{
  "n_head": 5,
  "d_mlp": 832,
  "vocab_size": 14371,
  "activation": "swiglu",
  "init": "uniform",
  "init_std_qkv": 0.0323,
  "lr_head": 0.00502,
  "warmup_steps": 0,
  "batch_tokens": 65536,
  "doc_mask": true
}
MLP neurons of a small language model. Each row is named by its layer, matrix (gate and up: input weights) and neuron, and shows model dimensions 176-303. Each number is 128 + 32 x the weight over its row's rms, rounded and kept within 0 to 255. A neuron's up and down rows have the sign that makes its largest values positive.
After each neuron's rows, "fires on" lists the tokens most often at its 100 highest values on Wikipedia text that the model never trained on.

L8.gate266 [116 141 113 149  66 167 126 116 135 155 102 202 141 143 151 161 124 130 149 130 147 102 108  85 144 135 107  93  92 105 142 134 196 149 112 133 125 171 144 123 132 171 119 139 158  68 104 130 139 131 139  85 134  93 121 201  58 154 111  39 187 155 115 139 111 106 159 117 128 175 143 130 149 114 129 179 128 121  97  95 145  61 143 132 162 126  98 142 156 107  88 160 124 116 103 174 139 183 149 137 127 120 156  71 158  94 125 114 103  99 150 146 160 110 171 113 139  70 126 122 121 100 149 110 138 107  79 157]
L8.up266 [101 111 111 121  94 119 102 150 157  68 129 179 135 133 101 137 130 150 104  95 139 169  92 144 128 140 140 165  66 111 106 117 148 144 105 100  86  80 136 106 156 155 180 119 117 144 166 131 141 137 138 192 162 103 133  74 117 155 112 128 162 180  90  84  60 173 162 150  88 158 119 126 136 169 115 136 180  91 165 134 150 167 114 124  78 171 115  94 122 104 169  78 130 131 183 145 150 105 143 110 151 139 115  84 163  93  77 175 101 118 172 151  97 137 107 147 139 117  90  93 166 127  98 148  82 116 115 148]
fires on: " Pr", " Pl", "pr", "r", "war", " Gr"

L7.gate730 [137 148  96 106 130 133 115  98  85 119 104 135  66 164 103  67 129 139  59  26 108 138  85 183 137 149 126 105 173 136 122 159 104 111 160 141 173 101 136 137 138 137 141 149 127 171 147 149 136 159 102 217 152 128 115 138 113 121  99  77  92 127 186 114 137 157 116 143 137 170 180 173 160 119  86 102 124 139 163 200 109 129 126 153 147 137 159 116  80  57 103 108 113  53 131 121 145 155  90 167 118 147 139  97 151  76 123 130 142  96 165 125  97 112 112 122 109  98 150 155  99 120 101 137 183 168 165 218]
L7.up730 [120 116 130  89  99 204 168 159 146 127 123  79  90 147 106  77 124 106  87  95  69 114 121 202 135 152 111 101 143 128 113 145  99 146 131 116 113 164 139  88  84 121 134 160  66 166 141 116 127 160 114 192 146  78  97  81 160 161  91  64 113 115 165 170 126 149 173 160 119 177 123 172 134 132 153  63  87 105 113 132 123 149 122 141 150  79 121 103 146  76  97  75 126  99  70 102 168 130 111 133 120 147 134 123  95 120 194  85 155  71 117 112 132  87 103 140  86  84 118 135 117  53 113 115 132 129 192 222]
fires on: " the", " a", " he", " it", " they"

L7.gate303 [141 133  69 117 156 142 207 188  97 175 149 116 124 160 141  83 156 155  63  88 115 109 124 173 182 166 135 103 102 117 120 136 143  87 134 167 115  72 138 127 126 112 144 111 140 170 157 121 160 112 168 162 119 141 113 150 155 125 128 128 160 120 151 169 117 134  95 165 165 119 146 174 101  99 136 126  71  87 144 100 113 176 181 131  97 160 164  90 110  98 165  73  68  60 146  80 184 128 147 124 126 172 100 100  79 110 177 147  93 104 110 109 120  63 130  99  85 129 107 153 135 101 122  88 175 136 143 220]
L7.up303 [ 93 161  70 152 113 177 117 104 146 131  87 156 145 184  65 119 118 172 130 145  92 113 105 161 160 157 143  64  90 226 104 162 140 117 182 156 165 175 182  93 147  89 170  90 149 151  80 128 143 145  96 137 132 159 140 173 116  96 106  83 160 149 165 144 191 121 163 186  93 121  61 132 104 181 189 132 101 169  78 165 106 102 103 170 146 164 114 130 126 115 132  78 135 136 148 173 178 140 114 118 126 150 119 137 118 126 166 116 204 117  86 145 120 128 135 134 138 145  85 138 128 147  84 101 124 155 164 153]
fires on: " the", " a", " all", " so", "the", " an"

L7.gate684 [105 112  71 123 104 110 151 140 134 138 158 113 168 161 110 159 118 168 134  81 197 143 102 152  84 145 130 119 103 179 163 149 122  77 121 142  79 139  99 146  73 101 166 100  97 117 124  98 143 214 157 130 134  87  50 188 145 129  97 146 123 120  77  96 110  92 127  94 164 106 159 145 104 134 143 121 115 127 105 175  91 152  76 134 169 143 222 140  89 148 131  99 128 121  90 101 158  93 160 131 156 124 147 104 102 186 165 120 166 103 158 109  81 148 165 129 131 102 163 150  51  51 102 107 142  37 123 151]
L7.up684 [131 129 103 155 107 125 163 128 113 131 111 140 187 127 116  77 107 111 138  84 157  74  68 113 133  96 163 157 126  99 150 167 154  84 139  85  83  91 124 149 124  78  44  99 184 118 150 108 148 123 152 168 145 111  85 116 156 162  96 188 141 146 160 101 155 129 151 172 154  40 109 123  84 101 111 129 140 171 107 123  47 145 110 114 170 107 114  45 157 153  67 137 201  91 190 112  97 106 186 122 149 144 200 113 137 104 133  64 168 123 135 146 123  88 107 142 116  68 126 128 151 167 126  99 126 131 147 147]
fires on: "'s", "’s", "ough", "'"

L4.gate254 [155 167 173 125 120 121  86  73 114 148 131 123 182 126  64 141 142  88 150  93 135 124 131 163 169 151 130 157 108 114 135 127  97 157  88 149  40  89 119 170  82 143  95  87 124 113 123 119 128 156 120 174 108 151 135 133 114 104 137 106 116 147 132 169  67  61 155 130 156 132 153  74 160 154 139  90 146 156 178 174  96 110 124 151 128 150 150 141 148 110 152 173 199  95 119 138  89  69 136 181 111 131 191 144 103  92 124 103 132 107 100 119 158 106 149 150 161 137  92 119 125  83 113 130 145 155  94  96]
L4.up254 [148  86 139 134 117 107 164 116 131 114  81 135  66 141 175 161 160 114 144 165 139 174 149 156 140 127 135 176 103 118 128  90 149 117 187 158 102 101 206 202 110  94 191 113 132  83 181 132  49 147 165 135 161  58 140  92 117 137 133  81 107 134  86  89 135 148 129 156  66 177 168 117 137 130 132 144 104 119  47  46 165  78 136 162  91 110 122 145 113 104  93 197  96 140 159 142 144 142 146 137 123 126  76  95 116  84 143  55 138 134 189 115 198 175 100 157  91 119 148 160 136 166 178 145 111  79 115 135]
fires on: " then", " later", " being", " to", " time"

L10.gate691 [173 141  99 137  83 126  74  60 108 139 133 141 177 200  85 159 127 127 163 149 110 140  89  91 173 123 112 103  94  93 121 184 128  68 112 155 164 146 127  94 126 110 119 163 123 100 155 117 170 138  54 160 134 106 171 177 104 115 192  98 112  87 142 126 126 150 104 156  77 145 119 137  87 123 164 146 112 107 168 122 180 136 144 161 150 187 132 183 174 104 165 102 198  98 163  97 126  76 146 201  90 171 169 146 107 165 104 111 124 132 128 131 125 120  95 199 181 127 138  95 181 181  94 100 166  68  46 134]
L10.up691 [109 153 103  56 137 170 135 163 106 118 113 140 168 144 184 124 143 111 176 140  96  73 119 105 112 143 146 157 128 135 103 117 125 112 150 136 127   7 147 156 139  94 115 102 145  41 132 159  81  95  83  78 134 116 127 129 120  91 156 104 146 150  93  72 173 108 100  36 121 178 122 125 142 161 120 120 124 150 118 124  83 148 133 135 202 143 164  88 140 131 130 158 223 161 152 105 157 131 157 125  85 185 147 143 115  62 168 136 161  51 120  84 137  95 172 114 108  94 110 208 177 100 131 117 128 141 134  88]
fires on: " as", " –", " played", " of"

L7.gate608 [101 117  94 130  98  88 115 144 125 125 154 107 155 114 131 175 116 142 116 170 115 207 166 170 131 121 100 157 109 109 103 166 127 103 130 149 111 135 100 121  91 157  94 120  94 154 145 171 159 192 117 125 150 109 113 188 105 126  86 239 133  97  99  90  33 137  97 100 120 166 135 221  65 101 101 117 107 138 132 132 144 150  77 132 114  19  66  86 109 114  86  99 126 157 128  79 164 127 113 101 104  98 133 126 124 159 142 132  97  90 116 130 146 113 118 157 115  78  97 172 105 129 121 123 167  80 118 138]
L7.up608 [136 155 101 106  85 149 139 127  81 107 157 140 167 150 134 161 157 187 108 110 112 123 110 141 132 149  80 137 101 211  93 215 132  72 119  93 140 137 109 148 150 107 126  88 149 119 119 137 201 173 120 178 136  58  67 142 117 151 158 136 126 109 130 143  87 144  84 110 112 158  79 157  72 113 122 106 213 147 152 145 142 167 144 126 174  93 119  89  98 137 143  74  67 102 145 110 124 147 123 123  81  83 142 100 159 137 122  56 147 150 105 132 177  94 167 161 115 126 114 197  94 130 158  76  65  90 178  69]
fires on: "'s", " her", "'", " Its", " their", " Her"

L4.gate144 [ 86 122  93 148  84 134 133  88 134 102 131 136 170 125 159 176 130  88  83 184 118 117 157  83  98 104  80 113 112  59 122 152  97  92 126 112 102 115 198 159 114  87 114 134  97 105 119 139 145 148  51 131 100 132 188 163  92 101 124 171 160 105 143 154 147 141 177 139 136 173 155 110 132 138 107 122  91 162 190 127  72 133 142 112 203 167 162  79  96 107 172 139 193  95 123 116  83  22 148 158  63 157  66  99 107 126 124 124  51 101 129 185 125 169 161 171 141 114 174 104 131 178  61 142 146  89 146 125]
L4.up144 [ 86 128 150 158  40  77 123 118 166  90 147 176 134 131 142 121 158  99 126 173 124 125 119 120 121 110  94 142  76  86  75 144  83  73 171  91 130 109 171 171 103 153  83 133  92  79 174 135  51 137 121  62  97  93 185 150 119 112 103 172 144 108  96 115 124 127 134  55 124 145 104 134 111 211 134 144  92 154 176 171  89 156 119 133 154 147 123 107 158  80 127 167 157 130 138 122 119 104 146 175  92  89  84 147  98 172 101 119  97  89 170 212 164 161 132 150 153  74 139 126 133 166  93 147 112 168 122 150]
fires on: " |", " role", " as", " character", " played"

L5.gate794 [ 89 123 159 125 162 125 105 124 139 111  44 160  99 174 125 103 151 103 135 199 144 154 103 206 164  55 151 108 129 154 190 101 166 142 144 153 139 108 130 116  99  99  63 159 138  91 142 116 130 177  78 131 102 101 123 158  78 154 104  75 123 155 189 102 136  90 143 168 142 137 126 146 153 152 153 114 159 163  51 123 134  94 114 119  91 134 109 158 119 121  66 154 127  81  98 125 143 177 142 124 141 133  94  80  96 128 129 108 123 132 167 116  96 126 119  98  61  98 111 133 168 153 151 140 127 142 132  48]
L5.up794 [101 121 167  76 118 128 148  92 125 156 189 139  48 102 145 122 138 144 139 118 151 154 169 163 127 122 116 135 124 125 156 160 110 156  92 131  46 100 118 177 133 171 109 125 165 135  70  98 147 197 122  93  90 123 194 106 161 123 140 118  95 124 160 115 171 153 141 165 165 127 155 103 150 157 150 149 167 119 109 121 161 176 138 113 136  96 147 105 112 114 176 100 142 152  77  92 165 155  74 188  86 141 127 143 122 134 151  81 126 153 153 100 138 155 143 108  82 171 125 141 135 108 215 146  91  79 149 114]
fires on: " |", " of", " were", "r"

L10.gate551 [ 75 145 118  68 145 109 100 136 142 118 107 112 176 125  90 155  99 121 134  95 159 125 174 188 117  96  86 156  87 202 101 133  98  78 124 130 142  68  47 141  68 190 152 137  96 110 117 109 176 152 133 140 129 130  78 146 116  82 128 155 148  79 172 112  91 165  93 185 117  99  70 171 137 165 157 113 182 111 166 114 108 183 133 107 157 141 118  87  93 127 135 131 107  90 110  99 126 111 105  82 101 181 140 133 154  86 164  66 170 123 130 121  93 124 124 145  88 101 188 165 136 140 168  68 130 147 134 130]
L10.up551 [118 127 159 131 112 110  94 121  92 144 164 114 201 152 160 165 161 167 125 128 123  81 109 174 169  99 145 162  72 140 115 155 126  75 199 117  56 117  63 206 133 118  84  98 149 130 100 158 184 119 122 163 129 132 127 160 145 102 146 163 118 157 173 170 110 188  97 106 150 112  97  99  96  99 119 179 175 102 133 194 113 126  99 124 176 127 146 148 167 160 110 144 118  80  89  77  82 122 126 181  97 183 143 131 169 108  84  61 127  62  98  85 127 125 162 133 144 127 126 210  94 116 160 156 136 159 195 123]
fires on: " the", "'s", " an", " a", "'"

L2.gate444 [130 181 103  99 181  68 146 123 196 138  52 170 116 177 101 130 124  80 137 166 101  63 110 165 149  98 138 134 136 130 180  96  63 151 157 146  95  86 131 174  87 147 111 125 131 106 112 155 144 125 105 165 130 141 121 126  76 208 125 111 146 154 162 117 132 107  86 112 126 119 117 138 111 144 204 140  72 134 164 153 120 116 112 129 131 120 133 106  99 107  15 175 158 105 193 141 149 124 157 161 184 157 184  92 128 131 124 118 108  76 154 185  96 128 137 149 192 105 122 166 179 147 168 114 142 133 104 129]
L2.up444 [100 110 136  74 109 126 128 131 195 160 101 131  98 179 153  85 188 136 157 124 147 103 138 137 112 157 112 156 120  98 174  86 147 152 114 135 137 164 139 125 119 106  75 111 142 105 117  84 120 150 167 153 123 114 135 117 120  72 102 131 163 172 151  50 163 117 105 176 108 192 140 152 148 138 148 104 122  73 108  78 127 144 158 136 237 106 139 128  97 109 165 148 156 198 140 132 129 177 137 121 139 173  64 116 125  97 142 180 147 155 141 108  99 142 111  75 133 177 153 176 138 129 144  82 108 112  91  74]
fires on: " |"

L9.gate81 [172 143  58 157 109 162 132 193 114  71 177 168  93 193 141 166 113 143  84 108  78  95  83 151 149  86 113 138  82 119 123 129  98 118 169  86 157 150 133 138  79 142  84 163 129 146 146  81 175 158 145 171 172 140 103 127 118 141 131 139 200 113 194  92 166 192 168 139 202  89  85 162 149 128 109  71  88  30  77 172 137 160 149  91 107 130 110 153 140 138 144 151 130 116 132  97 176  97 143 144 156 141 178 120 170 137 118  97 212 110  75 110 137 167 170 107 153 119 173  66  84 128 127 148  99 156 121 170]
L9.up81 [181 188 119 102 107  83 163 131 134  53 109 200 134 145 133 174 148 143 125 127 154  76  87 107 119  81 180 171  91 156 108  57  96 148 110 121 158  71 118 154 120 169 137 115 184 149 142  61 120 116 108 129 175 173 161 123  94 125 150 167 147 128 144  64 113  84 102 107  76  71 161 114 100 151 133 125 188 115  96 160 150 172 163 119 130 205 133 207 143 111 132 182 141 167 133 161 130 108 188 183 135 183 150 146 120 120 136 150 140 141  74 128 141 163 127 157 133 113 133 105 127 124 121  59  67 114  58 112]
fires on: " |", "|---|---|---|---|"